config.yaml
activation: "swiglu"
init_std_qkv: 0.0226
warmup_steps: 200
decay_fraction: 0.431
final_lr_fraction: 0.02
batch_tokens: [32768, 65536, 131072]
steps: 13875
dataset: "wikipedia_en"
MLP neurons of a small language model. Each row is named by its layer, matrix (gate and up: input weights) and neuron, and shows model dimensions 384-447. Each number is 128 + 32 x the weight over its row's rms, rounded and kept within 0 to 255. A neuron's up and down rows have the sign that makes its largest values positive.
A block is one neuron, or neurons of one layer that tend to fire together. After each block is what it responds to, as a language model described it from the Wikipedia text at the highest values.

L6.gate415 [141  90 116  97 148 142 162 114 171 109  96 134 141 107 129 131  98 152  99 168 130  86 136 129 162 143 112 106 133 116  88 128 111 126 127 119 166 184  69 247  71 123 146  99  86 119  91  84 167 132 155  87 145 173 153  73 114 160 154 118 198 165 122 166]
L6.up415 [160  85  93 169  98 142 144 162 110 104 154 161 103 120 148 138 141 160 118 156 108 129 133 105 121 119  44 119 168 157 142 180  97 137  85 102 179  98  57 153  84 145 167 157 122  70 152 136 146  51 164  94 158 118 141 103 131 126 146 165 148 120 177 110]
L6.gate721 [138 130 146  92 102 128 157 203  79 117  87 140 132 128 144 147 151 124 158 107 183 111 124  89 139  19 148 151  48 162 203 107 161 146 111 110 152 139 138  69 182 140  92 121  95 124  74  61 135 158  88  90 106 115 178 136 107 107 149 179 123 164 117 169]
L6.up721 [123 148 103 110 142 150 104  84 156 142 171  76 129 134 108 141 164 118 167 144 130  51 156 186 136  78 152 128  67 137 135 112  81 162  98 140 146 146  45 100 179 108 181 136  89 121 149 115 107  99 153 165 152 206 138 121 106 134 150 135  81 104  80  95]
L6.gate725 [124 154 125  52 124 160 134  51 102 141 131 169 147  91 105 150 170 118 144 137 129 127 104 137 139 131 129 111 148 120 197 135 160 153 133 125 145 153 103 135 130 131 118 117 130 160 102 148 163 190 110 131  88  97 168 154  51 133 118  80 114 139  38  82]
L6.up725 [162 104 110 159 130 137 132 134 155 107 147  88 128 126 118  86 144  65 114 166 135 133 156 152 116 139 167 132 156 162 152 155 135  78  90 125 118  92 114 118 154 117  98  95  86 113 148  98  84 162 118 174 123 127 112 109 165 119 137  73 126 115 133  98]
L6.gate757 [ 97 109  94 139 112 152 101  99 129 107 125  91 128 172 109 130 158 135 174 111 115 111 121 141  94 124 135 153 101 151 116 168 130  96 141 172 140  99 105 111 213 139 129  92  94  74 159 151 111 104 135 138  89 160 163 107  83 128 113 170 157 136  62 136]
L6.up757 [118  94 105 100 145  99 110 144 110 120 125 136 145 165 145 116 131 169 143 136  45 103 158 121 140 179  70 144 147 106 161 161 111 143 177 105 156  83 108 137 131 137  84 142  95 137 155  98 132 177  87 146 121  76 169 149 103  82 135 145 170 153 148 145]
L6.gate856 [159  85 148 136 156  64 109 117 172 126 178 132 116 164 142 127  75 144 115 128 121 131 122 111 144 144 104 156 117  86 117 179 140  91 126 122 129  99 140 125 133 178  77  96  68 154 127 119 120 138 156 128 180  73 146 116 136 130  98 127 155 137 114 101]
L6.up856 [ 54 101 160 110  96 132 126 155 133 103 109 114 108 135 133 110 180  85  81 111 151 145 135 120 105 156 118 141  93 177  68 103 183 127 139 140 153 107 152 160 124 150 106 114 153 122 179 113 115 141 121  74 119 138 165 123  69  82 148  63 115 131 155 166]
L6.gate1007 [157  98 160  99  96  95 127 119 114  99 146 109 142  75 112  93  49 124 167 104 143 180 157 122 121 104 155 123 113  48  53 148 137 145 199 130 146  74 141 112  97 178 123 159  92  89 120 111  82 106 179 158 149 169 161 147 122 126 127 156 209  42 142 129]
L6.up1007 [114 114 124 129  72 131 108 130 106 144 152 157 154 111 139  75 104 152 153 107 121 101 208  92 108 120 219 150  80 125 121 156 106  98 133 120 163 137 131 101  75  76 157  41  97 127  90  79 162 102 110 118 132 118 157 116 102 162 149 108 148 187 144 125]
L6.gate1315 [132 152  89 130 138 147 161 142  79 117 191 123 137 104 100  85 145 121  85 157 137  88  77 121 176 135  64 110 114  94 120 131 135 113  89 103 136 165 128 115 105 152 124 134 138 132 169 103 100 157 128  98 109  96 189 105 118 134 135 123 134  97 121 128]
L6.up1315 [135  75 149 117 106  70 125 109  83 150  97  87 103 152 132 143 189 109  96 145 175 128 145 118  57 143 174 139 182 121  81 148 126 118 126 161  98  96 161 134 131  67 135  67 126  94 150 160  94 166 150 104 139 122 124 128 163 145 134  90 139 121 120 101]
L6.gate1429 [159 122 119 154 160 131 129 182 166 168 138 162 112 101 127 161 124 145 155 144  34 170 166  62 153 116 143 163  99 108 108 111 159 121 171 105 169  94 141 133 135 141  84 175 159 123 153 141 128 111 193 103  73 128 152 107 137 172 114 133 119 113 125 134]
L6.up1429 [119 112  94 194  95  82 153 167 102 173 154 186  98 164  63 110  70 137  96  90 114 125 142  95 166 149  84 122 152 110 188 138 116 107  62 106 118 151 165 126  92 130  98 189 160 111 155 140 146 153 133 117 117 113 113 134 115 155 151 120 143 132 110 165]
Responds to: Numeric table column separators. Pipe or semicolon separators right after a number in sports statistics tables and lists, e.g. "| 33 |", "10;", "| 41 |", plus weak hits on word-internal pieces like the hyphen in "sixty-one".

L10.gate374 [104  86 129 108  98 160 186  69 124  91 130 140  87 101 168  81 137 101 123 196 127 112 146 119 122 141 140 125 144 108 133 133 129 122 192 104 130 128 128 100  94 127  95 104 121 116  83 112 118 129 139 141  87 103 135  79 139 160 144 112 104 134 143 134]
L10.up374 [132  89 172 113 178 135 142 217 110 141 150  90 156 111 116  96 137 130 107 111 115 105  84 131 100  86 133 175 172 106 153 135 160 116 121 131 132 152 134 156 111 158 132 120 156 105 140 138 119 100 142 149  60  92 141  88 144 107  61  45 138 149  85 148]
L10.gate572 [ 98  71 148 155 117 135 116 126  29  73 186 136 120 150 123 136 135 135 174 142 145 153 126 150 109 119 141 106 160 103 155 145 120 129 137 135 178  84 107 124 124 124 115 130 156 163 118 157 126  72 159 172  71 112 119 153 113 137 132 130 118 125 133 170]
L10.up572 [129 117  86 187 129  90 144 135 104 172 104 108  95 132 105  92 154 117 149 146 105  99  99 175 133 194 122 163 166 130 152 120 128 178 100  70 115 168 145 116  44 130 167  63 120 191 147  99 134 109 129  98 111  89 135 167 145 109 130 134 152 149  95  60]
L10.gate844 [136  94  99 132  69  79 168 131 111 107 104 109 135  98 133 100 125 127  87  96 120  95 171 193 100 155 131  98 161 119 156 121 150 119 120  82 151 120 148  81 133  54 124 111 162 156 105 106 173 107 125 136  56  57 158 113 137 153 151 149 134  50 182 120]
L10.up844 [ 92 130  72 149 123  81 131 141 141 137 170 101 114 127 167  86 124  82  74 157 101 123 135 138  66  95 147 117  72 180 122 138 106 140 126  86  68 127 132 108 172 157  96 154 189 117 120 130 128 160 153 136 160 172 106 111 113 212 116 136 104 145  78 139]
L10.gate1022 [115 161 138 106 121 131 129 142 169 149 129  98 209 133 132 136 152 156 144 107 157 114  89 131 104 116 153 125 218 138  86 137 128 154 130 147 111 128 183  53 127 119 164  88 118 139 194 125 137  55 178 112 143 136  95 136 117 174  98 121 186  87 149 142]
L10.up1022 [ 99 123 159  63 115  99 161 147 122  89 162 115 119 140 197  78 120 119 110 145  73 102 151  95 135 150  97 131 195 127 105 153 116 164 130 139 105 131  94 150 113 100 146 119 123 156 152 148 109 153 154 111 140  63  87 188 134 186 178 116  62  91 146 201]
L10.gate1024 [124 121 102 146  74 144  96 170 112  86 126 114 140 127 113 170 159  78 124 136 138 114 160 152 114 155 112 141 120 122  82 126 161 156 128  86 106 117 132 171 140 110 114 116 157  66  99 129 153 149 161 101  64 184 160 141 135  99 129 182 117 149 183 134]
L10.up1024 [142 139 201 202 129 188  82 128 116 145 101 152 120 130 148 151 123 154 154 174 102 114  76  89 144 122 207 169 166 144 129  87 149 143 127 150 124  72 138  94  99 123 123 146  95 112 154 101 157 140 117 145 139  92  76 115 148 136 171 176 146  85 184 131]
L10.gate1165 [110  59 161 176 118 110  54 134 159  97 162  71 194 154  99 174 106 116 134 133 161 128 110 116 134 103 102 156 139 163 142 101 164 144 138  26 110  79 103  98 132 120 124  97 181  71  94 165  98  85 187  83 129 155  66 131 153 150 145 114 111  89  78 204]
L10.up1165 [126 131 113 149 127 120 156  98  65  70 200 108 130 108 104  81 112 115  88  66 117 109 133 156 170 135  82 115 151 128 128 126 156  53 148 108 123 118 152 116 196 133  79  43 113 155  91 155 124  96 133 112 121 127 116  97 139  92 185 124 192 135  68  81]
L10.gate1222 [ 86  96  70 169 119  84 175  81 135 120 110  50 115 156 110 158 133 147 128 109 135  82 121 117  74 137 134  61 145 152  90 170 132 202 120  90 132 116 109  88 139 114  99 168 122 150 136 163  99 123  96 147 154 104 188 144 169 114 142 196 167 153 108 181]
L10.up1222 [126 121 107 151 142  62 155 131 119 116 180 165 104  79 141  79 126  76 121 173 134 168 175 124 108 128 158 153 153 163 112  90 176  79 104 107 140 113 102 100 107 135  73 145 130 174 140 218 107 105 129 147 116 170 136 169 166 133 165 115 125 159 105 169]
L10.gate1312 [141 153 105 182 144 149 129 124 214  94 154 102 116  98 138  60 178 139 106 119 118 148 169 156 105 117 116 149 155 114  74 135 100 168 134 145 117 201 164  99 127 121 142  86 101 149 148 125 179  91 138 104  81 138 103 186 119  96  86 161  91 121 142 152]
L10.up1312 [133 145 135 102 116 118 111 138  97 176 183 194 106 168  95 126 120 129 169 107 110 154 139 166 116 156 116 117 139 129 146 146 115 169 148 119 147 174  98 142 114 120 129 133 136 105 133 142 116 117 151  95 119 121 140 123 110 136 132  72 143  97 138 118]
Responds to: List separators and word starts. Separators and conjunctions inside lists, such as the comma, and, semicolon or on in genre, certification or line-up lists, plus first pieces of split words (f, ar, ig).

L4.gate745 [145 165  67 152 179 149 109 149 149 123 104 133 134  76 162 115 161 121  67 101 167 127 145 114 178  78 105  94 167 161  87 171 202 129 113 127 122 138 115  99  72 163 150 143 139  88 146  85  94 124 154 135 111 155 156 146 149 109 101 137 118 100  81 139]
L4.up745 [188 113  89 114 184 110 117 168 196 132 186 162  56 149 127 139 174  80 157 166 109 127 124 123 133 116 111  82  73 146 128  98 134 156  83 163 150 169 117 114 144 102 160 133 184  91 102 155 126 127  73 107 119 119 144 121 147 146 157 111 190 138 174 104]
Responds to: Table closing pipe. Pipe separators that close the last cell of a row in wiki tables, mostly sports squad stats, standings and score grids, e.g. "| Cup | |" or "| 82 | 8 |".

L6.gate62 [ 83 112 107 120 123 117 101  60 200 108 126  93 127 147 108 118 172 184  66  66 170  77 135 114  86 122 158  92 112 155 120 143 114 124 120 137 166 182  71  96  61 106 114 132 145 133 168 124  89 138 127 101  94 144 122 161 135 143 136 151 100 106 142 130]
L6.up62 [143 149 136 150 107  94 161 183  85 140  99 156 161  83 127 143 109 165  92 107 130 185 141 119 107 120 105 167 143 109 167 135 104 125 148 160  93  91 143 137 135  96 107 106 125 139 111 125 196 116 212 135  59 118 122 172 144 154 141 148  69 115 131 141]
L6.gate121 [130 166 156 184 124 165  50 121 115  93 129 132 168 124 170 149 141 119 140 140 140 149 103 135  83 149 122  77  97 114 115  69 106 158 116 145 188 139 114 141 190 130 103 112 160 138 141 177 167 175 112  93 148 174 164 122 163 134 129 156 110 150 100 148]
L6.up121 [153 161 149  99 136 127 157 135  85 101  85  97 118 132 100 109 141 119 117 138  85 138 106  97 144  89 149  78 134 104  88 111 143 119  60  97 139 102 172  95  73  44 139 134 148  89 136 142 109 118 133 112 151 142 119 110 143  84 187 176 128 146 109  52]
L6.gate134 [155 120 150 176 158 142 126 173  91 110 123 136 188 104 107 145 148 151 101  74 184 159 105 100 113 167 112 101  93 101  95  96 114 137 143  83 103 137 144 131 114 143 135 153 117 107 160 180 103  63 123 125 156 109 129 135 166 119  84  87 115 152 136 109]
L6.up134 [ 92 122 147 184 163 145 150 153  75 109 162 149 132 122 102 171 126 151  64  64 161 130 104 105 220 138 127 161 120 130 133 146 167 107 146 129 154 111 193 155 114  48 115  77 190 131 148 183 131 108 148  77 138 126  79 123  97 138 175 142 172 112  79 101]
L6.gate281 [ 82 101  93 113  99 130 153  92 176 150  95 151 142 112 188 180 119  99 163 124 114 111  88 122 127  65 136 117 101  75 157  87 143 121 133 147 124 147  71 113  90  79 107 174 145 138 126  85 107 128 156 119 126 146 199 174 115 149 158  66  85 136 114 119]
L6.up281 [ 99 128 163  71  90  13 129 117  75 111 166 122 185 129  79  88 173 129 132 102 132 159 148 143 116 157 111 121 172 138 140 107 145 157 150 101 110  73 155 114 116 154  20 157 126  93 131 141 155 153 168 149 131 113 149 130 132 105 106 184  96 132 131 126]
L6.gate347 [135  94  99 108 154 171 133 135 173 106 113  89 125 104  93  89 175 107 152  59  87 162 123 133  92  71 120  89 118 146  99 195 174 154 165 161 139  91 110 154 100 109  67 135  82 151 154 147 117 145 165 112 146 119 126 145 131 185 154 131 124  99  81 151]
L6.up347 [ 79 114 121  79 117 133 138 119 126 107 128 137 159 112 117 135 179 108 129 114 137  60 138 126 133 153 111  80 115 126 167 130 178 114 147 105 133 133 149 148 156 152 127 205 179 117 125 187 113  81 141 159 177 108  73 112 156 154 164 180 121 147  28 122]
L6.gate666 [ 61 157 108 206 192 137 148 200 125 120 116 133 154 159 136 121 124 131  81 167 124 103 159 107 186  89 109 129 100 106 106  83 118 177  95 100 121 132 144 160  95 169 128 128 166 159 161 140 111 156 157 113  58 158 182 150 131 167  99 137 115 126 127 132]
L6.up666 [158 171 102  94 144 110 155 102  24 118 118 121  75  82  61 116  94 143 138 150 172 103 125 117 133 137 164 130 157 148 189 133  87 102 160 153  74  53 135 147 126 118 164 161 103  81 106 166 127 128 118  85 157 133 100 143 124 112 124 184 135 177 192 149]
L6.gate682 [101 124 136 106  65 145 149  43 144 121 109  84 118 107  96 158 109 114 141 130 109 119 125 156  92 121 116 110 150 139 147 166 135 162 142 172 122 136 129 113  95 112  97  90 100 121 154 101 116 111 152  28 134 111 154 146 113  99 133 120  98 123 160 124]
L6.up682 [130  83 118 104  89 123 182 142 131 127 138 213 128  73 129 153  90 172 161 155  99 111 135 142 158  85 164 134 117 118 120 143 129 107  98 124  95 208 103  66 116 149 108 114 187  97 105 126 143 102 133 110 166 139 125 109 137 163 139 155 155 156 190 123]
L6.gate1343 [ 98 123 157 220 168  87  74 149 115 192 155 137 149 152 131  99 125 166  71 187 150 112 171 136  83 136  62 132 143 150 188 104  85 166  94 137 119  92 102 117  99 159 163 135 151 141 185  89 155  85  43 149 131 162 151  98 178 146 143 106 127  88 132 148]
L6.up1343 [ 69 170 189 162 143 113 111 132 111 137  93 127 103 219 117 113 124 111 169 154 125 124 146 163  85 109 106 182 108 143 111 159 117 102 107 116 104 121  79 138  73 147 133 177 165  72 160 133 129 123 119  99 107  97 160 112 166 148 156 121 146  89 151 177]
Responds to: Mid-compound joiners and separators. Connecting punctuation inside a compound or field: hyphens (UK-based, state-owned), score en dashes (L 19–38), table pipes and semicolons; sometimes mid-word pieces.

L4.gate60 [ 79 139 152 111  92 123 167 151 113 155 124 152 156 126  82 130 170 100 119 144 155 141 120 109  88  57 143 104 162 148  82 139 180  94 117 112 107 121  98 121 117 162  95 176 173 137  68 182 113 139 192 124 109 158  86 131 143 143 161 118 120 117 125 120]
L4.up60 [114 164  84  97 154 135 119 109 121  90 117 123 115 115 177 153 172 135 211 123 194 161  99 116 127  93 119 120 143  88 119 170 159  93  80 145 148  96  78 126 122 140 148 138 140 128 131 118 106 103 137 154 133  94 200 102 119 200 139 156 106  99 130 134]
Responds to: Title and entry completions. Final word of a proper name, title or label in tables and lists, often music discographies and charts, e.g. Top 100, Gang of Four, lead single.

L10.gate224 [197 140 163 199  67 158 113 177  75  95  89 164  92 136 103 145 129 169 105  83 144 149  79 119 150 114 153 109 160 112 178  62 155 142 165 125 185 122 126 134 102  91  61 156 128 134 111 124 123 202  92 131 113  91 130 127 110 146 197 162 136 112 110 120]
L10.up224 [144 169  78  79 138 144 131 128 169 162 122 155 159 137  83 108  72 158 118 170 136 123  89  95 110  99 139 125 170 129 136 122 169 170 146  82 128 124 158  65 100  99 156 168  68 114 211 121 148 143 128 152 130  66 135 128 206 129 118 144 105 154 140 135]
L10.gate248 [157  94  94  97 203 127 173 173 105  92 131 106 135 140 150 167 163 150  81  83 107 138 135 131 146  59 101 163  86 146 204 124  86 146 102 121 123 144 162 145 106 110 122 152  99 129 217  85 113 136 127 201  93  78  79  71 149 204 112 198 108  88 120 180]
L10.up248 [127 217 173 159 210 175 137  97  81 110 169 168 139  96 128 125  83 134  85 113 128 120 147 176 145  93  75  89 113  64 174 114 199 175 139 110 113 132 127 110  90  89  52 122 102  93 124 142 143 111 137 174 134 127 178  86  86 149 126 114 128 134 106 103]
L10.gate383 [166 128 129 134 182 149 160 214 131 118  86 146 149 118 121 128 150 160 121 172  87 155 122 107 135  99 174 164 145 163 120 139 149 113 151 147 138 110  79 104  69  79  79 148 177 124 166  98 143 171 116 194 130 183 118  94 155 131  90 132 129  59 142 178]
L10.up383 [ 53 105  95 158 114  62 130  75  76 119  51 141  66 142 150 171 156 122 157 149  29 197  79  71  40  85 120 123 124 144 150 131  94 155 143  80  89  86 113 173 161 147 129 144  89 177 102  75 113  95 150 140 127 146 105 127  62 116 135 143 165 207 145 142]
L10.gate389 [100 157 129 118 170 202 128 103  56 173 172 115 144 164 118  55 176 225 134 145  55  76 161 160 141 146 118  98 171 118  68 104 124  73 109  68 126 127 109 114 140 160 136 173 158 152 102 149 101  88 104 147  86 118 134 155 106 129 166 143 105 112 135 164]
L10.up389 [100 120 181 111 139 157 128 152  69 141 167 133  81 119  87 111  89 116  89 159 124 107 133 102  74 124  87 187 129 138 161 141 122  87  84 102 102 112  70 179 139  96 158  86 172 151  70  52 143 112 114 152 116  85 148 114 140 114 163 126  74 130  72 159]
L10.gate703 [162 144  91 145 109 150 165 178 134 151 139 225 109 104 121  92 130  71 141  65 127 113 165 121 135 156 144 143 174 119 121 167  88 149 134  34 168 133  72 150 100 115  97 147 131 167 125 144  79  84  92 170 113  88 142 166 168 105 145 110 148 147  97 137]
L10.up703 [137 117  95  87 101 109 127 152 158 146 162 144  86 117 108 105 142 162 119 121 111  92 117 115 152 126  76 172 149 161 129 155 112 112 133 113 150 165 133 107 105 153 127  49 154 188 104 116 134  36 116 117 196 142 127 133 180 114 101 103 165 106 125 115]
L10.gate717 [111 131 156 119 159 156 141 143  94 102 102 193 113  89 135 152 110  12 127 136  59  70  96 120  82 149  67 130 163 141  98 123  64 116 122 131 115 131 100 125 186 106 148 114 192 125 137 142 138 124 109 187 110 113 112 147 148 101  90 123  64 132 134 152]
L10.up717 [126 222 115  63 157  80  75 123 115 158 149 166 143 142 105 191 102 128 167 214 118 106 109 172 171 159 160 139 180 103 105 130  68 105 110  87 129  90 168  97  95 144 116  80 104 151 179 117 115 137  40 112 180 138 153 110 117 148 132 119 194  58 132 107]
L10.gate872 [ 98 138 150  41 102  97 136 154 156 156 117 147 141 105  86 143  98  81 120 187 111 127 175 142 159 198 152 127  85 108 115 188 158 123 175 126 180 224 107 126 150 123  99 140  81 133 145 166 153 132  76 225  94 106 135 206 120 100 136 134 173 146 151 111]
L10.up872 [113  73 145 105 116 127 123 104 122  99 137 111 138 103 111 137 108 130  96 205 149 134 131 107 190 142 167 167 112 126 118 114 129 124  69 129 119  31 138 112  82  75 116 164 123 157 149 123 123  80 102 130 181 112 129 156 141 136 163 107 167 132 132 130]
L10.gate1531 [176 139 128 128 151  96 101  93 138 107  98 159 128 118 135 132 115 134 187 152  85 100 153 104  97 131 105 134  37 108 128 127 139 109 137  43 124 158 129 140  99 145 131 176 169 119 142 150 156 152  49 127 174 100  85 146 133  59 128 124 151  98 106  90]
L10.up1531 [165 182 136 154 176 108 173 147  81 137 128 163 118 177 140 118 107 130 118 123 146  66 102 152  89 107 125  63 145 147 127 143 133 131 149 163  93  96 138 123 130 103 198 119 116 101 194 177  93 112 114 136 109  51 119 151 164 102 145 136  97 109 148 131]
Responds to: Mid-phrase function words. Connectives and prepositions such as of, in, with, and, plus semicolons, mostly in technical and biomedical prose ("department of pathology", "patients with").

L10.gate54 [175 120 119 184  75 177 113 123 120 100 156 179 111  79 118 171 129 143  99 107 152 170  93 167 104 116 159 164 152 119 147 184 149 156 120 135 179 104 145 132 156 145 122 118 118 114 141 100 147 156 124 111 144 111 213 137 134  59 192 133  81 153 153 137]
L10.up54 [ 70 152  77 187  93  94 165  91 130  85 149 146 117  89 137 122  98 120 121 120 163 159 144 138 146 123 134 105 140  90 146  83 129 161  99 125 104  87  46 115 121  95  88 121 114 109 131 102 131 175 124 121 158 120 110 113 110 114 116 100 124 171 114 190]
L10.gate520 [111 150 137 145 142 119  80 123 121 138 143 174 109  88 170 128  95 120 128 110 190 109 130 213 134 141  73 122 166 126 143 125  89  98 126  93 165 102 119 102 136 144 162 156 122 124 129 109 114 184 129 117 102 151 137 162 112 113 119 151 140  99 162 136]
L10.up520 [125 144 172 127 129 175 201 120 163 211 118 157 124 157  86 122 143  74 149 171  84 137 156 138 121  83 122 144 167 152 142 104 134 132 135 163 121  67 154 163  91  96 113 138 108 189 154 145 156 114 103  94 116 138 176 144 110 116 107 151 123 164 166  40]
L10.gate597 [109 107 123 153 127  86  94 114 105 147 126 117 159  81 169 124 112 146  86 145 121 119 140 131 135  64 118 141 157 151 203 154 102 128 144  75 170 103 156 149  57 109 146 126  79  92 143 156 131 164  97 127 130 158  99  55 140 126 146 147 116 160 121 182]
L10.up597 [131 165 105 130 134 127 155 107 184 104 136 163 139 105 165 136 120 117 113 105 154  86 132 155 158 143 170 173  80 196  97 187 126 121 126 183 117 117 141 143 153  89 168 158 159  72 154 146  83 135 157 143 104 167 150 180 162 182 184 170 163 207 140 197]
L10.gate735 [122 140 119  46 190 105  94 151 146 132 148  94 127 173 104  81 134 127 121  72  76 179 183 206  91 126 131 115 120  83 137 136 103 107 151 120  59 110  80 140  71 165 141  62  97 101 172 130 108  91 113 134 147 175  90 160 111 175 171 114 171  84 100 103]
L10.up735 [ 38 122 148 152 110 113 142  97 186 123 135 110 106  86 107  69 141 104 184 104  98 143 135  87  88  98  93 153 152 113 129  58 161 183  96 140 203 174 197 143  88 157  81 144 132 123 118 138 120 129  95 165 124 146 152  95 118 104 109 124 162 119 166 130]
L10.gate768 [139 161  94 129 155 163 143 112 131 118 184 170 114 111 179 111 145 120 145 135 111 148 149  63 152 118 147  56 132 183 107 147 111  70 111 187 188 181  92  91 120 169 177 149 148 134 128 121  94  78  88 102 156  87  83 154 107 131 115 201 123 143 176 180]
L10.up768 [133 123 170 140 197 146 117 142  83 139 187 147 135 166 112 121 132 101 113  91 118 161 100 108 137 130 201 123  85 128 170  71 113 110 178 124 162 147 115 100 167 158 121 162  62 159 131 144 131 130 137 136 145 171 123 137 103 105 148  89 138 148 135 174]
L10.gate1004 [109 119 119 135 166 112 101  87 187 165  98 118 148 139 110 135 176 108 183 159 137 129 130 126 112 161 151 131 116 152 143  93 144 134 135 154 110 132 152 163 114 132 152 102 135 131 207 137 167 124 116  61 126 119 107 129 181 140 135 151 147 155 106 130]
L10.up1004 [201 202 113 160  62 146 188 102  78  84  87 137 126 149 120 131 105 212  82 155 116 100 136 141  96 122 102 155  96 110 185 187  49 118 118  98 163 106 151 139 159 121 156 154 103 105 119 115 117 170  73 142 138 149 187 169 155 121 146 102 187 120 108  76]
L10.gate1142 [109 149 158 152 157 124 188  83 122 131 121 121  92 117 142 130  84  95  98 138 107 162  69 131 152 137  96 114 144  92 129 176 152 116 129 170 139 191 125 145  52 131 108 175 169 131 121 128  74  96 137 117 136 157  94 166  92 139 111 110 111  75 150 128]
L10.up1142 [135 173  79 122 125 130 125 153  69 187 154  78 101 172 155 149 210 131 137 119 177 113 157 123 168 138  76 128 133  94 149 112 156 104 164 169 154 172  63  64 134 117 168 103 152  91  86 152  91 128 117 112  87 153 162  79 139 114 126 175  79 158 202 146]
L10.gate1211 [122  86  92 101 127 120 125 126 114 109  88 154 101 133 160 219 183 162 107 143 129 178 120 100 147  77 154 193 129  81 151 141 137 191 102 146 175 144 106 150 149 153 112 129 144 120  85 124 171 103 152  77 133 109 171 119 120  94 156  67 139 185  81 157]
L10.up1211 [101  81  95 129 133 115  95 162  94 166 110 116 126 153 141 143 130 124 143 129 112 136  85 142 111 115  49  97  94 111  68 158 106 101 115 181  95 163 126 143 167 136 133  79 123  97  90 109 135  65 110 186  76  89 141 198 134  86 178 146 117  82  88 135]
Responds to: Table cell separators. Pipe separators after a number in sports league and statistics tables, plus punctuation or conjunctions after numbers in prose (65 or, 15,000).

L4.gate1423 [157 152 152 143 165 116 178 126 146 131 108  88 115 150 150 116  76 119 118 133 148 125  80  99 112 145 141 165 125 150  91 125 135 106 120 121  78 101 157 158 143  81 144 119 156 134 103 134 123 117 122 105 119 153 113  88 147  99 143 130  76 191 125 103]
L4.up1423 [171  90  61  82 131  73 155 121 153  97 180  97 153 145 136 122 179 175 148 101 140 125 140 130  81 175  90  79  75 119 119 151 180 156 136 110 123  88 143 120 127 117 118  66  51  80 172 173  69 105 169 124 147 131  88 110 150 176 160  62 149 111 126 103]
Responds to: Item-ending punctuation. Punctuation closing the last item of a list or a clause, such as semicolons between list entries, periods, table pipes, and question marks.